python train.py --num_hidden_layers=9 --hidden_size=192 --num_attention_heads=3 --num_key_value_heads=3 --head_dim=64 --intermediate_size=384 --vocab_size=4096 --hidden_act="swiglu" --norm="rmsnorm" --norm_place="pre" --norm_eps=1e-05 --positions="rope" --rope_theta=10000.0 --rope_fraction=1.0 --qk_norm=false --attn_scale=0.125 --bias="none" --tie_word_embeddings=false --parallel_block=false --init="normal" --init_std_qkv=0.0409 --init_std_o=0.00963 --init_std_up=0.0409 --init_std_down=0.00681 --optimizer="adamw" --learning_rate=0.0017 --beta1=0.9 --beta2=0.98 --weight_decay=0.064 --lr_head=0.00525 --max_grad_norm=1.0 --warmup_steps=203 --schedule="wsd" --decay_fraction=0.819 --decay_shape="linear" --final_lr_fraction=0.0 --batch_tokens=[16384, 32768, 65536] --max_seq_len=1024 --doc_mask=true --train_tokens=259500000 --max_steps=7141 --dataset="wikipedia_en"
MLP neurons of a small language model. Each row is named by its layer, matrix (gate and up: input weights) and neuron, and shows model dimensions 48-175. Each number is 128 + 24 x the weight over its row's rms, rounded and kept within 0 to 255. A neuron's up and down rows have the sign that makes its largest values positive.
After each neuron's rows, "fires on" lists the tokens most often at its 100 highest values on Wikipedia text that the model never trained on. A number after a token or word is its count.

L5.gate151 [108 139  92 111 104 150 163 116 136 189 109 126 138 128 115 125 113 106 110 148 116 121 133 146 101 140 133 101 118 137 143 134 118 144 121 123 121 139 113 135 151 153 146  95  71 134 128 127 125 103 123 136 128 119 136 136 131 120 114 111 129  82 132  80 166 131 142 113 159 118 120 119  73 166 116 112 146 175 145 164 159 120 158 120 106 141 101 118 122 128 160 149 168 148 133 117 164 105 104 145 129 120 108  81 147 148 123 117 126 109  88 127 113 140 121  77  83 111 134 128 117 124 131  74 167  69 136 111]
L5.up151 [143 150 111 130 113 115 126 127 193 120  92 143 135 155 114 122 126 131 131 106 162 139 155 114 121 127 105 139 134 128  96 154 154 150 142 108  99 105 181 124 109 165 152 129 107 160 105 106 128 126 139 115 144 162 133 128 123 124  75 166 156 133 143 121 154  92 101 135 212 123 148 115 100 125 158 170 139 139 124 135 138 137 158 156 129 142 111 122 124 134 126 138 174 169 109 132 133 161 109 121 121 120 123 127 131 149 140 102 113 106 111 138 136 151 110 159 100 127 150 131 133  70 128 116 111 160 141 121]
fires on: "c" 16, "u" 7, "y" 7, "a" 7, "ro" 7, "us" 6

L3.gate51 [126 131 112 102 104 107 141 115 120 139 115 113 114 145 143 110 151 140  68 168 108 124 124 146 121 121 144 180 140 147  93 108 124 132 124 123  94 144 103 125 127 139 128 157 150 138 154 124 110 154 189 141 139 134 127 118 171 110 103 154 164 134  87 168 100 128 141 123 150 151 100 146 110 127 162 126 137 140 112 147 117 110 146 144 118 164 141 136 109 158 121 159 158 133 167 128  96 142 108 111  94 139 120 162 119 145 146 141 161 144 132 172 157  98 126 144 115 105 143 143 128 126 135 103 134 201 145 179]
L3.up51 [178 125  99 121  66 161 163 136 118 139 152 142 106 130 194 100 129  86 121 141 114 154  98 142 121 137 134 101 134 169 146 126 111 134 122 101  77 123 161 135 102 122 120 137 134  92 104 127  97 148 119 168 104 116 120 158 158 164 109 149 109 174 137 150 108 132 124 118 150 105 119 133 162 100 120 134 138 164  79 118 150 146 150 131  73 106 109 152 152  83  97 105 137 111 120 178  95 131 123  95 131 120 114 161 169 143 117  97 119 178 129 136 104  97 125  95 115 118 109 139 135 143  96 128 146 113 112 127]
fires on: "author" 15, "present" 11, "ar" 9, "anal" 8, "Roman" 8

L3.gate98 [109 128 121 111 168 157 144 101 165 145 103 138 151  84 155 134 140 139 138 131 151  97 106 119 137 123 182 133 133 197 142 118  96 132 107  81 174  94 125 170 125 138 104 164  85 128 106 114 113 107 124  92 131 148 107 132 127 116 126 135 111 137  78 149 178 164 148 122 124  98 156 131 153 141  90  86 138 138 117 139 103  92 112 168 133  99 200  94 177 112 147 131 132 114  86 145 122 146  79 142 124 125 113 147 144 146 116 122  72 110  96 120 137 147 123 138 141 111  91 163 104 149 173 131 153 127 131 155]
L3.up98 [117 100 107 129 151 106 114 165 132 100 139 150 138 106  85 143 105 146 116 137 155  85 136  94 100 113 131 123 157 140  89 134 100 166  98 115 150 119 156 138 129 117 105 129 105 112 135 118 126 168 128 124 118  94  80 151  70 134 136 166  92 132 131 111 138 105 113 117 126 141 142 129 142 137 122 160 123 116 129 137 167 154  51 150 112 105 104 148 126 130 168 148 110 116 118 129 126 135 105 101 119 153  97 120 115 157 139 124 148 123 116 132 139 136  87 110 115 110 110 116 120 144 163 134 134 104 108 128]
fires on: "ist" 19, "’" 16, "'" 14, "ess" 7, "tr" 7, "$" 6

L3.gate335 [131 151 103 159 136 150 160  99 128 103 119 126 155 128 176 112 168 145 134 118 124 125 122 133 142 110 140 131 179 151 135 172 140 109 152 126 139  97 116 120 109 129 150 106 120 128 126  94  96 127 157 118 132 132 170 113 140  80 123 134 158 115  97 121 145 122 194 129 140 122 131 115 111  81 153 128 174 126 119 176 123 127 127 183 153 137 156 154  96 120 102 148 149 136 153 124 169 150 157  81 111 139 124 125 158 123 131  91 122 138 146 134 115 133 105 148  95 105 100 185  80 104 126 140 173 149 136 123]
L3.up335 [ 92 120  99 149 127 162 121 157 158  75 145 130 150 118 131 187 151 150 142  95  96 184 138 133 138 138 143 130 172 155  99 125 142 136 105 115 121 103 106 140 142 124 136  95 128 164  82  87 111 152 143 126 131 119 158 114 146 146 135 103 133 145 136 122 132 141 155 146 139 133 140 152 148  76 135 131 124 115 112 138 166 120 104 125 124 123 162 102 163 118  98 148 125 103 120 153 104 147 153  74 139 130 110 139  99  80 133 117  91 144 129 135 105 144 106 145  96 150 132 165 133 161 153 132 131 141 168 111]
fires on: "si" 21, "str" 10, "shar" 7, "ipp" 5, "is" 5, "anc" 5

L3.gate117 [138 124 131 102 129 121 128 112 126 135 125 170 132 127 163 131 141 115 131 172 128 151 134 117 121 155 140 100 121 120 119 175 103 200 144 160 132  97 140 141 104 180 160 132 161 116 134 104 113 107  78  73 117 143 107 114 167 108  96 107  85 104 136 118 118 109 146  86 119 136 112  57 151 175 105 107 165 131 133 159 122 161 157 137 106 139 130 109 154  95 137 172 108 114 145 105 119 116  98 105 155 195 125 116 129  84 148 129 109 152 123 130 139 121 140  86  84 164 124 125 121 109 114 125 148 100 146 131]
L3.up117 [140 135 136 106 133 158 121 129 107 140 135 105 104 192 137 104 178 122 124 113 108 141 116 135 102 134 107 106 143 139 134 167 136 156 119 103 133 144 117 158 159 134 142 111 140 144 160 118  95  95 119 114 128 139 161 147 134 124 123 113 111 118 150  98 107  97 104 126 129 154 140 118 100 117 131 145  92 112  72  87  69 150 120 107 143 140 133 114  83 121 156 141 145 114 150 107 118 131 106 110 141 134 112 127 138 105 121  92 177 104 121 104 170 110 115 136 161  86 108 152  95 130 145 102 143 143 178 147]
fires on: "at " 23, "his " 23, "| " 12, "on " 7, "from " 6, "of " 5

L3.gate128 [105 109 149 135 133 131 169 112 173 117  86 144 206 147 106 111  95 125 138 165 113 147 139 120  98  91 142 127 124 115 116 115  78 138 151 106  59 121 145 119 115 160 149 127 139 113 110 135 122 140  99 125 143 142 149 141  85 113 117 113 103 139  92  98 108 153 142  98 142 147 111 163 130 119  91 144 163 143 133 137  86 111 154 121 118 102 124  90 142 125 114 143 128 131  85 116 141 180 103 114 123 145  97 120 153 116 103 135 177 130 132 145 142  62 149  98 126 131  97 160 139 106 162 115 159 148 132 103]
L3.up128 [126 156 160 156 135 152 189 115 162 128 120 141 138 113 127 125 100  96 174 127 103 148 133 110 131 124 148 162 104 114 140 108  88 118 114 126 114 123 122 140 175 182 118 121 149 118  89 126 144  96  90 107 128 122 144 129 101 123 125  95 101 139 121 107 108 131 134 110 127 137 126 137 159  88 109 128 139 146 163 158  53 106 128 128  78  97 110  93 155 114 189 126  90 126 114 111  64 139 113  65 160 104 124 110 169 118 130 126 129 104 157 105 105 122 111  98  96 163 124 110 132 143 121 140 157 146 100 130]
fires on: "and " 86, "; " 10

L5.gate259 [111 102  95 164  94 112 157 134 120 121 100 152 152 131 135 139 135 129 145 132 152 121 112 141 104 125 167 175 155 112 111 123 144 155 175 149 113 109  79 114  98 105 109 135 103 120 140  96 137 149 117 125 100 103 132  97 140 110 133 145 102 129 125 115 162 142 194 130 128 134 119 163 170  98 140 135 128 174 113 185 182 138 112 135 176 130 131 113 103 121 136 113  81 129 136 108 131 137 185  93 143 142 126 121 108 154  95 116  62 111 142 145  93 125 140 126 129  95 141 180 127 157 142 106 120 123 104 145]
L5.up259 [112 119 126 123 122 166 132 140 112  75 150 103  86 115 119 161  63 125  87 149  98 133 112 136 148 120 121 143 151 142 123 124 111 136 150 120 199 121 152 132 147 153 114 127 126 140 153 168 149 141 159 149 157  91 160 154 130 109  91 143 131 120 134 123 128 115 117 136 126 133 117 136  85 160 134 145 105  97 117  98  75 125 168 128 131 135 137  98 150 141 149  86 168 132 139 122 145 121 159 145 124 131 149  97 102 122 125 108 104  90 115 117 128  95 138 131 119  95 169 148 156 142 120  81 125 125 128 168]
fires on: "pur" 22, "pro" 19, "ver" 10, "wor" 7, "respon" 6, "vi" 6

L3.gate169 [114 100 150 122 146 139 126 135 165 126 134 154 179 118 160 120 100 131 131 150 116 132 112 101  90 132 102 111 137 119  93 171 145 103 151 140 144 134 136 126 143 111 134 113 122 117 162 152 118 141 124  89 188 140 146 106  96  81 126 158 136  97 127 106 118 131 124  20  97 101 116 120  92 127 150 119 156 117 132 174 146 151 160 141 156 142 146 147 154 130 150 129 146 123 116  81 132 155 125 132 148 134  99 107 130 152 109 145 121 144 114 108 156 118 110  94 102 161 122 143 159 115 146  80 150 150 149 192]
L3.up169 [ 80 145 137 161 108 118 146 154 150 151 139 136 148 132 150 116 113 119 131 134 152 132 105 116 114 109 113 125  98 108 103 162 134 161 103 158 173 113 117 104 135 130 138 110 154 136  92 142 154 154 125  90 109  93 165 116 176 150  71 111 148 106 154 122 138 125 110 110  86 104 138 125 110  99 111 112 104  98 124 161 115 154 133 176 126 107 124 128 162 175 137 123 124 103 148 136 112 158  77 159 122 144 137 146 128 126 104 161 148 141 119 112 103  99 103 130 146 144 140  96 141  92 120 127 172  93 145 130]
fires on: "/" 18, "; " 13, "Some " 8, "a " 7, ":" 7

L5.gate170 [113 158 118 161 179 108 122 143 156 112 136 142 150 116 123 124 117 124 132 133 106  98 104 113 117 149 147 133 115 138 187 128 169 124 135 162 126 121 122 128 135 114  88 142 121 146 151  92 148  79 117  96 144 152 127 169 136 136 147 114 120 135 147 118 146 150 165  73  96 112 149 143 139 146 144 152 170  73 126 115 142 155 139 111 107 153 145 111 121 108 114 141 102 129 107  66 115 112 137 100 126 134 103 114 143 135 131 133 117  96  69 136 111 114  97 135  87 125 115 154  84 142  84 141 113 129 112 129]
L5.up170 [ 84  85  93 178 168 111 123 168 183  87 142 132 185 113 120 115 104 144 105 174 103 119 152 119 144 180 134 109 128 152 145 141  98 102 140 128 152 130 160 188 115 118 127 110  82 128 137 106 117  91 136 104 103 146 112 116 105  88 124 167 112 118 128 146 134 145 128 125 152 130 139 141 117 173 102 129 134 123 182 150 148 154 136 118 178 127  97 115 141 126 139 114  99  83 125 164 130 109 110 128 144 162 139  81 105 161 112 152 176 119 128 138 121 124 127 129 112 116  91 107 137 115 119 121 111  93 107 117]
fires on: "°" 18, "." 13, "/" 10, "g" 9, "G" 6, "D" 6

L3.gate291 [129 138 111 143 136 140 138 118 157 121 153 141 112 135 157 105 127 139 136 138 146 145 147  74 153 111 192 105 125 122 123 133 153 132 162 119 144 138 139 117 121 137 126  98 167 108 126 137 184 104 104 162 153 141 137 114 118  99 111 152 122  98 115 172 134 146 161 129 140 142 101 100 161 162 147 149 116 169 142  98 112 180 157 100 142 131 164 134  80 116 158 107 142 111 167 148 133 138  86 156 131 192 128 116 148 152 117 152 150 142 103 118 128 152 164 133  83 133 127 135 121  78 118 152 140 110 162 121]
L3.up291 [154  81 116 141  77 127 156 123 115 152 110  90 142 123 134 124 126 100 150 137 137 134 139 123 116  89 180 122 135 108 135 165 118 164 106 164 119 145  87  79 128 124 144 106 141 140 129 165 116 171 126 116 113 126 149 107 115 125 115 144 125 132  77 123 137 112 109 132 166  97 114 112 128 164 115 167 127 121 145 117 108 126 116 183 115 100 147  77 154 168 132 125 130 127 132 149 184 147 122 113 157 120 159 105 161 129 114 109 147 132 121 104 128 115 155 121 117 172 151 136 132 105  95 143 116  97 133 104]
fires on: "z" 19, "N" 12, "Z" 11, "Ed" 6, "E" 5, "K" 4

L5.gate353 [122 122  92 154 114 114 139  84 141 103 113 133 152 135 144 127 119 105 125 116 122 117  87 162 126 130 196 119 141 154 132 109 110  82 134 146 113  83 125 119 122 126 127  84 152 128 128 122 133 111 162 114 124 138 141  78 108 126  87 171  94 145 138 143 131 175 129  82 134 103 112 186 125 142 118 125 140 131 156 145 140 114 168 155  94 113 127 115 166 170 154 127 147 136  97  82 121 125 116 116 104 182 126  89 140 150 126 113 110 125 102 129 113 114 106 134 112 157 111 168 134 118 143  83 113 156 134 175]
L5.up353 [142 149 107 154 143 136  96 102 128 139 164  80 143 151  89 121 108 127 124 156 140 121 105 157 142  99 151  92 105 107 104 101 158  88 103 140 158  90 122 114 114 104  91  94 115 122 142 152 162 132 135 140 141 148 118  97 135 128 103 161 147 157 145 152 154 134 108 141  93 116  83 135 147 150 166 156  89 150 139 117 125  88 144 128 147 133 165  82 119 149 132 120 157 151 168 133 145 123 138 113 123 150 133 146 143 163 122 139  92 115 120 124 109 106 119 128 161 113  96 119 170 158 130  82 132 117 118 135]
fires on: "have " 20, "has " 15, "had " 13, ", " 13, "but " 7

L5.gate107 [111 134 137 121 117  91 132 134 110 123  77 162 165 115 176 123 105 141  94 155 157 106 156 141 153 129 137 168 120 179 136 147 120 133 132 116 100  93  80 130 123 126 106 149 117 116 140 106 131 132 172 123 158 148 133 123 146  95 129 130 124 118  67 154 181 187 145  97 126 164 124 130 147 134 135  95 149 141 145 131 111 140 133 145 116 101 134 120 110 141 163 117 153 130 116 118 123 117 104 107 113 157 142 107 152 128 143 163  81 132 143 113 119 153 123 152  93 146 120 137 145 137 135 128 155 169 102 152]
L5.up107 [112 153 115 119 166  98  86 132 154 162 123 146 161 118 168  96 137 179 135 137 150  91 110  98 135 114 153 119  94 170 154 115 155 106 136  98  94 134 142 168 172 111 132  97 124 110 117 143 125 124 142 182 122 129 100  92 154  79 134  87 115 149 144 172 129 108 153 128 166 159 135 101 127 117 159 116 114 147 106 129  79 142  84 145 114 125 108 111 112 133 176 129 127  84 164 142 118  94 140 130 161 119 163 137 164 108 133 152 134 139  99 123 146 126  96 143 104 101 130 139 104 116 121 147 182 125  98 114]
fires on: "°" 22, "′" 18, "em" 10, "v" 7, "od" 7, "p" 5

L5.gate379 [ 86 144 131  95 125 132 152 132 152 113 140 156 180 134 150 153 137 150  84 105 127 127 168 143 111 153 114 175  93 154 116 164 137 123 101 145  71 121 107 152 141 146  94 113  88 155 101 109 112 148 133 117 111 105 112 116 121 151 130 114 112 116 138 159 145 130 166 129 129 167 134  89 139  86 108 146 173 137 124 166 141 158  95 132 135  85 123 171 111  97 131 164 136 138 123 108 151  97  92 125 147 102 135 119 133 131 122 155 124 127 119 155 133 125  86  96  77 121  86 150 122 138 139 118 159 100 166 138]
L5.up379 [103 124 136 125 155 136 155 126 137 116 152 131 112 118 102 134 125 126 174 154 139 135 154 151 201 136 123 123 152 109 129 101 109  92 123  87 166 141 148 121 133 151  83 165 146  96 106  98  95 116 121 131 108 159 137  76 121 173 135 137 121 106 168 122 147 129 133 125 122 133 146 159 129 118 113 134 134 147 113 112 123 168 130 156 152 145  98 144 177 134 170 144 140 102 123 105 153 124 114 167 134 108 171 143 145 128 133 115 112 126  91 165  79 138 153 148 120 127 125 162 157  66 127 137 119 124  95 109]
fires on: "c" 17, "ro" 10, "atr" 8, "tr" 7, "electr" 6, ":" 6

L5.gate225 [144 132 120  96 128 100 139 129 139 108 125 202 172 140 190 136 115 128  97 130 117 118 112 172 133 125 154 134 181 123 107 124 102  98 134 108  89  59 121 127  60 116 108  96 118 121 179 131 146 106 106 120 127 121 112 107 104 146 151 124  82 151 121 129 135 122 128 120 203 123 129 167 141 109 147 125 130 115 131 154 161 105 127 147 114 135 107 124 135  82 113  89 156 135 154 101  90 173 145 129 126 114 164 113 168 161 103  89 116 117  86 125 134 118 149 180 136 144 122 116 161 159 133 125 133 154 118 132]
L5.up225 [119  43 137 130 180 139 135 133 159 108 139 147 135 125  59  97 121 133 139 134 152 132  89 144 125 146 110 145 119 152 135 109 104  72 164 132 148 124 141 143 126 141 156 140 114 156 126 124 112  93 120 127 118 135 103 101 111 171 115 139 106 114 129  91 109 176 136 147 125 124 151 133 134 117  46  67 149 160 145 153 170  91  86 135 148 102 123 117 148 112  97 138 103 113 153 151 120 115 116 176 133 169 129  99 135 143  99 110 131 139 109 116 146  99 137 153 128 137 149 164 127 125 122 147 101 136 154 135]
fires on: "w" 23, "g" 16, "°" 5, "meas" 4, "cr" 4, "gu" 4

L3.gate260 [101 141 110 136 130 123 135 104 154 109 119 153 150  87 134  79 162 107 127  83 110 111 141 101 146 133 157 146 125 122 141 150  95 101 121 130 103 140 120 135 160 114 131 103 108 152 128 115 151 108 161 150 121 102 135 129 117 133 105  93  88 153  97 113 131  87 186 115 132 150 143 106 114 127 160 110 141 115 121 133 149 136 140 122 154 136 136 123 112 111 137 142 164 133 146 132  85  72  98 153 190 107 120 107 132 166 149 113  94 124 114 158 181  94 113 139 110 170  97 192  78 114 122 125 126 117 102 100]
L3.up260 [109  80 165 155 154 113 115 111  87  93 115 112 125 140 149 118 144 153 132 165 112 136 124 139  90 129 106 166 133  75 108  91 105 132 156  98 120 105 113 130 152  66 121 126 124 167 115  79 140 136 165 147  93 126 136  93  99 108  96 124  76 117 130 130 152 145 144 125 132 199 100 135 147 120 128 108 127 111 152 137  97 117 152 138 106 128 150 122 115 112 162 162 130 123  94 136 132  93 104 133 121 105 141 147  81 100 121 129 105 130 138 129 158 119 123  97 142 122 152 166 122 123 132 147  98 121 169 109]
fires on: "is" 26, "anc" 15, "ome" 9, "ore" 9, "of " 5

L3.gate324 [ 98 157 148 150 121 134 142 155 182 131  98 166 111 135 108 116 107 119 104  73 100 154 120 165  96  76  94 181 113 130 163 129 138 136  85 104 123 108  87 151 132  88 116  96 151 133 160 126 141 134 109 118  88  94 105  87 114  98 125 133 119 150 135 152 121 135 142 117 122 133 144 137  81 146  91 134 129 100 117 150 123 116 122  99 172 142 141 167 148 101 116 115 117 138 118  97 135 144 165 131 132 173 115 121 131 120 132 128 104 140 157  94 107 121 144 162 157 131 115 148 119 113 124 155 132 130 123 159]
L3.up324 [115 135 153 119  98 171 126 132 111 132 145 139 159  93 141 158 131 164 178 130 113 156 111 167  96 173 137 166 161 137 114 124 147 127 147 118 184 112  97  93 123 109 146 106 173 157 140 123 133 119 132  83 148  94 137  56 137 137 112 127  88 150 138 144 105 148 132 105 130 107 170 127 109 108 116  85 121 117 132 163 151 172 167 160 151 165 104 151 138 159 128 106 108 114 122 110 149 136 104 155  68 145 148 118 139  98 118 129 118 111 152 101 176 127 135 133 124 147 116 176 115 129 122 123  79 138 143 154]
fires on: "or " 55, "–" 15, "9" 5, "and " 4

L5.gate3 [148 128 125 117 141 148 131 114 113 115 136 137 146 122 127 116 136 122 157 121 145 106  97 138 139  71 134 149 135 132 102 177 153 111 114 119 136  92 141 109  98 183 100 111 121 123 118 111  94 149 149 125 114 131 124  71 146 101  69 138  89 113 147 139 133 129 126 112 165 105  93 150 150  78 135 127 110 152 164 126  93 150 158  81 115 145 160 133 132  97 133 149 110 121  83 143 131 122 150  94 105 161  99 162 147 144 152 135 116 148 131  90 150  90 162 135 100  91  84  98 106 161 116 107 145 157 139 145]
L5.up3 [148  88 140 133  82 164 147 118 142 129 132 140 142 130  95 145 118 147 127 138 206 102 123 111 113 116 157 151 147  98 113 123 147 123 177 109 114 110 121 156 135 103 158 157 102 123 135 145  81 126 146 106 149 163 114 118 182  78 174 127 120 150 101 110 121 125 108 107  96 137 111 164 153 150 124  97 142 120 168 124 124 127 171 127 149 135 128 105 136  95 171 190 130 130 161 121 148 165 135 128 121 162 127 174 137 182 107 149 119 142 106 104 114 119 116 118 108 100 138 156 168 119 126 145 124 130 125 119]
fires on: "to " 13, "would " 11, "also " 9, "can " 7, "they " 5, "may " 5

L3.gate114 [130 104  59 142 105 100 134 126 156 130 106 112 163 139 157 157 138 140 123 141 122 118 112 177 134 157 161 113 134 127 117 151  98 115 115 119 138 105 120  98 120 133 156  97 135 108 123  77 104  96 122 156  92 106 142  92 137 115 112 147  71 132 114 131 151 138 214 152 124  96 121 145 155 156 101 145 173 167 137 133 132 146 126 111 152 125 106 144 145 130 139  99 150 135  96 148 164 128 133  77 126 148 135 134 160 142 133 115  77 134 135 168 120  91 131 161 123 133  75 148 103 111 130 133 130 124 144 114]
L3.up114 [147  95  96 117 149 116 132  87 143 157 163 138 118 121 124 182 105 189 129 142 120 102 140 141  99 120  91  93  98  99 107 121 129 123 121 122 104 102  79 122 109 113 150 127  95 100 113 123 111 123  77 165 118 134 141 122 109 117 112 108  93 110 143 124 121 146 206 156 142 130 128 113 130 120 135 108 144 129 118 135 121 130 177  89 113 125 133 126 168 110 112 114 145 119 112 161 110  92 100 142 159  98 157  80 132  89 103 111 132 131 129 149 146 142 112 148 111 119 124 144 171 128 134 145 128 114 162  95]
fires on: "Bl" 30, "ag" 12, "Ag" 6, "Kh" 6, "anc" 6, "Q" 5

L5.gate172 [150 126 131 150 100 187 119 117 167 129  92 143 108 117 118 116 124 120 127 113  91 153  51  91 134 121 149  92 114 145 133 126 148  94 141 145 105 105 158 126 100  88 134 107 143 121 124  87 134 154 145 147 103 140 156 134 113 122 114 132 136 111  71  98 143 125 127 104 154 122 108 137  95 135 142 111 137 119  83 128 152 120 156 164 123 133 132 135  96 101 138  99 137 107 130 102 136 184 141 148 144 133  81  77 133 142 120 100 103 116 104 108 147 146 153 118 139 143 127 153 122  96 137 113 157 143 130 157]
L5.up172 [100 128 111  90 128 107 125 164 129 144  98 110 138 138 131 165 127  58 104 159 108 145 118 109 132 102  87 106 109 114 123 131  81 132 108  82 162 121 151  58 138 168  96 109 123 149 136 160 120 177 137  81 104 142 140 146 138 133 117 106 100 127 148 112 160 137 126 153 132 105 130 105 136  89 122 160 118 155 130  92 132  76 114 105 145  87 140 106 114 136 150 148 167 150 138 129 108 148 138 109 159 127 122  95 101 135 163 100 132 126 146 125 129 109 130 111 128 105 125 129 133 129 105 114 141 134  89 141]
fires on: "have " 12, "Website" 11, "has " 11, "ens" 7, "of" 6, "-" 4

L3.gate338 [ 80 144 118 133 137 137 149 111 162 128 106 154 115 109 123 107 134 161 107 100 111 105 152 129 108 120 112 114 142 113 109 117  61 125 128 168  98 113 138 131 129 128 116 114 127 137 164 116 141 132 147 127 157 109 135 120 105 122 100 137 128 145  88 134 136  97 132  49 123 153 141 107 105 156 146 121 132 116 133 156 143 150 155 151 102  77 112 133 122 126 127 122 144 150 145  75 113 148 128 100 123 176 155 112 152 149  88 123 165 145  97 140 136  68 106 178 158 124 113 172 119 100 155 123 102 159 139 126]
L3.up338 [112 131 124 168 107 134 143 134 173  97 101 122 152 125  87 138 126 156 128 109 111 112 113 161  96 118 108 161 121 125  92  75 134 138 118 134 103 103 145 115 150 115 112 125 122 155 153 109 160 118 131 125 111 135  96 117  81 162 110 108 130 138  85 178 175 146 114 121 126 151 146 142 127 134 147 118  96  85 111 147 156 132 121 126 124  69  88 112 163 149 104 111 108 151 101 116 117 162 115 108 135 161 167 107 125 132 128 129 118 144 118 120 128  95  86 192 178 160 100 180 171 133 162 135 113 131  93 141]
fires on: "and " 66, "or " 11, "/" 8, "in " 4

L5.gate133 [142 123 129 134 150 131 121 120 142  99 128 147 112 128 142 165  95 124 157 110 118 126 142 114 147 159 158 143 144 129 117  94 137 163 106 168 119 117 147 120 133 136 163 127 141 124 108 133  83  96  93 125 111 101 171 114 123 127 117 127 126  65  96 141 116 128 166 103 103  92 121 143 119 142  75  90 160 143 100 189 120 122 167 141  96  81 137 117 178 158  95 124 125 165 126  74 159 126 139 125  92 169  99 126 174 109 139 168 105 145 123 155 123 122 125 150 103 121 131 134 125  93 130 127 141 168 144 117]
L5.up133 [131 149 137 124 167 115  68 172 125  79 161 111 110 116 150 143 137 146 121 119 131 160 121 120 113 133 112 159 158 140 123  95 126 131 115 152 147 110 148 123 143 160 104 114 170 130  95 158 159 102 119 109  98 112 175 140 182 175 120 127 121  86 112 131 122 115 146 117 106 133 139 106 115  72 104 159 133 124 112 153 112 130 123 144 115 127 139 114 127 174  73 185 116 153 156 113 134 116 129 122 109  91 105 172 118 137 106 138 140 109 102 102 102 126 131 111 140 104 106 103  88 109 126 108 127 133 104 165]
fires on: "dr" 31, "con" 26, "in" 12, "Alb" 8, "r" 5, "ch" 4

L3.gate91 [143 122 125 117 126 141 148 132 142 107 148 209 145 149 127 117 133 122  89 135  85 149 103 151 118 146 112 125 127 136 110 164 118 127 140 145 129 135 147 124 122 106 146 163 144 101 169 122 106 141 150 130 167 113 113 124 123  71 124 181 121 105 146 100  81 113 112  15 122 132  83 108 106 121 123 107 161 105 161 143 142 108 159 141 138 118 141 144 122  88 122 127 141 127 107  53 137 125 132 156 120 151 128 103 137 132 120 129 113 122 163 138 130 128  95  85 150 145 129  86 117 113 106 123 172 163 136 193]
L3.up91 [152 140 101 100 128 155 150 167  90 116 173 160 133 129 134 100 150 146 108 164 110 129 126 160 154 125 115 131 164 141  91 145 100 132  95 148 131 130 118 123  84 160 176 118 160 120 148 110 147 143 109 150 144  85 155 142 143 119 123 133 153 103 171 107  92 122  88  64 118 120 112 132 104 152 106  92  77  52 148 100 103 120 159 173 105 124 119 142 121 133 121 118 141 116 148  96 112 172 106 136 133 163 159 151 153 102  91 112 135 125 124 103 129 111 103 140 133 168 123  70 109 121 136 139 162 145 117 144]
fires on: "his " 22, "under " 12, "business " 12, "the " 9, "on " 5

L3.gate134 [138 110 135 191 111 136 131  82 170 133  79 118 100  97 129 128 116 170  97 141 122 137  85 164 135 116 133 133 114 116 128 125 160 144 132 190 148 102 135 111 135 114 114  82 151 130 113 107 137 136 166 126 122 105 129 127 116 127 140 160 131 132 115 116 149 120 115  96 157 123 152 150 123 109 132 129 143  98 111 109 143 123 154 136 134 114 157 116 166 138 166 117 131 173 128  93 157 119  87 120 114 136 136 132 115 160 159 105 122 109 127 114 147 128 115 128 139 183 124 167 107 134 101  99 117 165 169 137]
L3.up134 [143 164 107 140 156 157 123 147 142  98 149 155 113 129 113 110  93 146 152 146 129 147  95  96  93 147 120 126 118 148 177 113 188 102 119 100 120 125 137 108 131 115 112  95 138 134 112 123  95 139  82 100 133 129 145 146 144 143 149 167 140 128 143  97 121 149 129 134 140  97 153 100 113 156 155 137 151 126 157 162 124 107 169  94 150 109 137 136 121 117 143 137 101  95  99 131 186 152 148 128  97 161  97 127 190 141 138 129 160 103 158 134 126 131 120 133  97 131 122  96  96  98  97 174 126 120 118  91]
fires on: ")" 35, ", " 28, ") " 20

L5.gate338 [182 113  97 126 146 131 141 125 109 124 126 111 163  88  53 108 168 139 169 124 173  73 150 111 110 119 109 131 127 145  90 115 128 116 153 128 139 117 148 125 134 113 154 155 120 116  86 131 129 147 118 141 139 154 144 114 149 140 129 155 166 133 142 116 103 128 141 117 125 113 100 127 140 163 116 132 122 146 145 131 101 113 143 109 145  97 157  84 130 133 172 150 166 158 133 121 109  87 180 130 121 131 119  98 140 112 121 154 130 122 142 135 119  95 118 130 120 105 109 135 161 115 111 140 154 103 141 132]
L5.up338 [169 114 126 160  99 130 130 114 118 128 144 162 126 117 123 167 127 109 122 126 129 117 135 108 177 132 128  78 144 123 113 134 147 133 153  98 140 120  95  95 124 110 133 151 151 132 148 153  89 129 159 130 138 153  87 105 174 170 150 160 115 152 170 123 128 108 119  70 111 133 110 148 187 141 135 110 127 157 183 159 110 156 137 141 132 140 146  96  97 100 124 179 109 135  94  86 155 130 112 142  94 157  91 166 146 143 143 151 107 143 125 117 107 120 108 140 115 111 112 177 127 141 127 123 160 164 132 117]
fires on: "they " 45, "which " 7, "we " 4

L3.gate376 [ 88  93 139 121 112 144 132 152 123 126 142 121 151 135 115 112 133 149 161 144 115 122 148 118 100 171 127 146  90 138  57 148  99 127 134 121 112 121 127 117 118 132 122 104  92 142 109 143 147 152 131  83 135 103 111 167 119 127 108 107  98 119  97  95 140 108 145 124 122 133  72 132 135 179 152 132 127 134 118 110 119 131 128 114  84 116 167 133 108 132 141 146 131 168 143 136 177  98 140 127 170 142  88 123 165 172  77 117 114 147 100 149 136  93 111 103  94 118 117 100 126 170 127 159 142 102 122 124]
L3.up376 [129  85 177 144 151 128 122 113 124 147 107  98 135 127 141 102 109 108 167 132 130 141 112 109 162 105 152  83  96 109 118 143 127 182 117 169 151 106 113 107 138 138 148 112 161 122 126 131 105 103 116 141 150 102 111 129 154  87  89 148 160  82  90 167 133  84 130 129 112 143 141 102 127 161 110 109 110 124 129 137  83 122 134 140  99 130  69  93 136 119 112 134 153  92 134 134 115 174 159  94 139 136 136 116 136 152 123 164 146 108 117 155 126 114 134  82  83 115  93  88 123 158 145 153 114 114 166  66]
fires on: "Z" 31, ". " 8, "al" 8, "K" 7, "Al" 6, "q" 5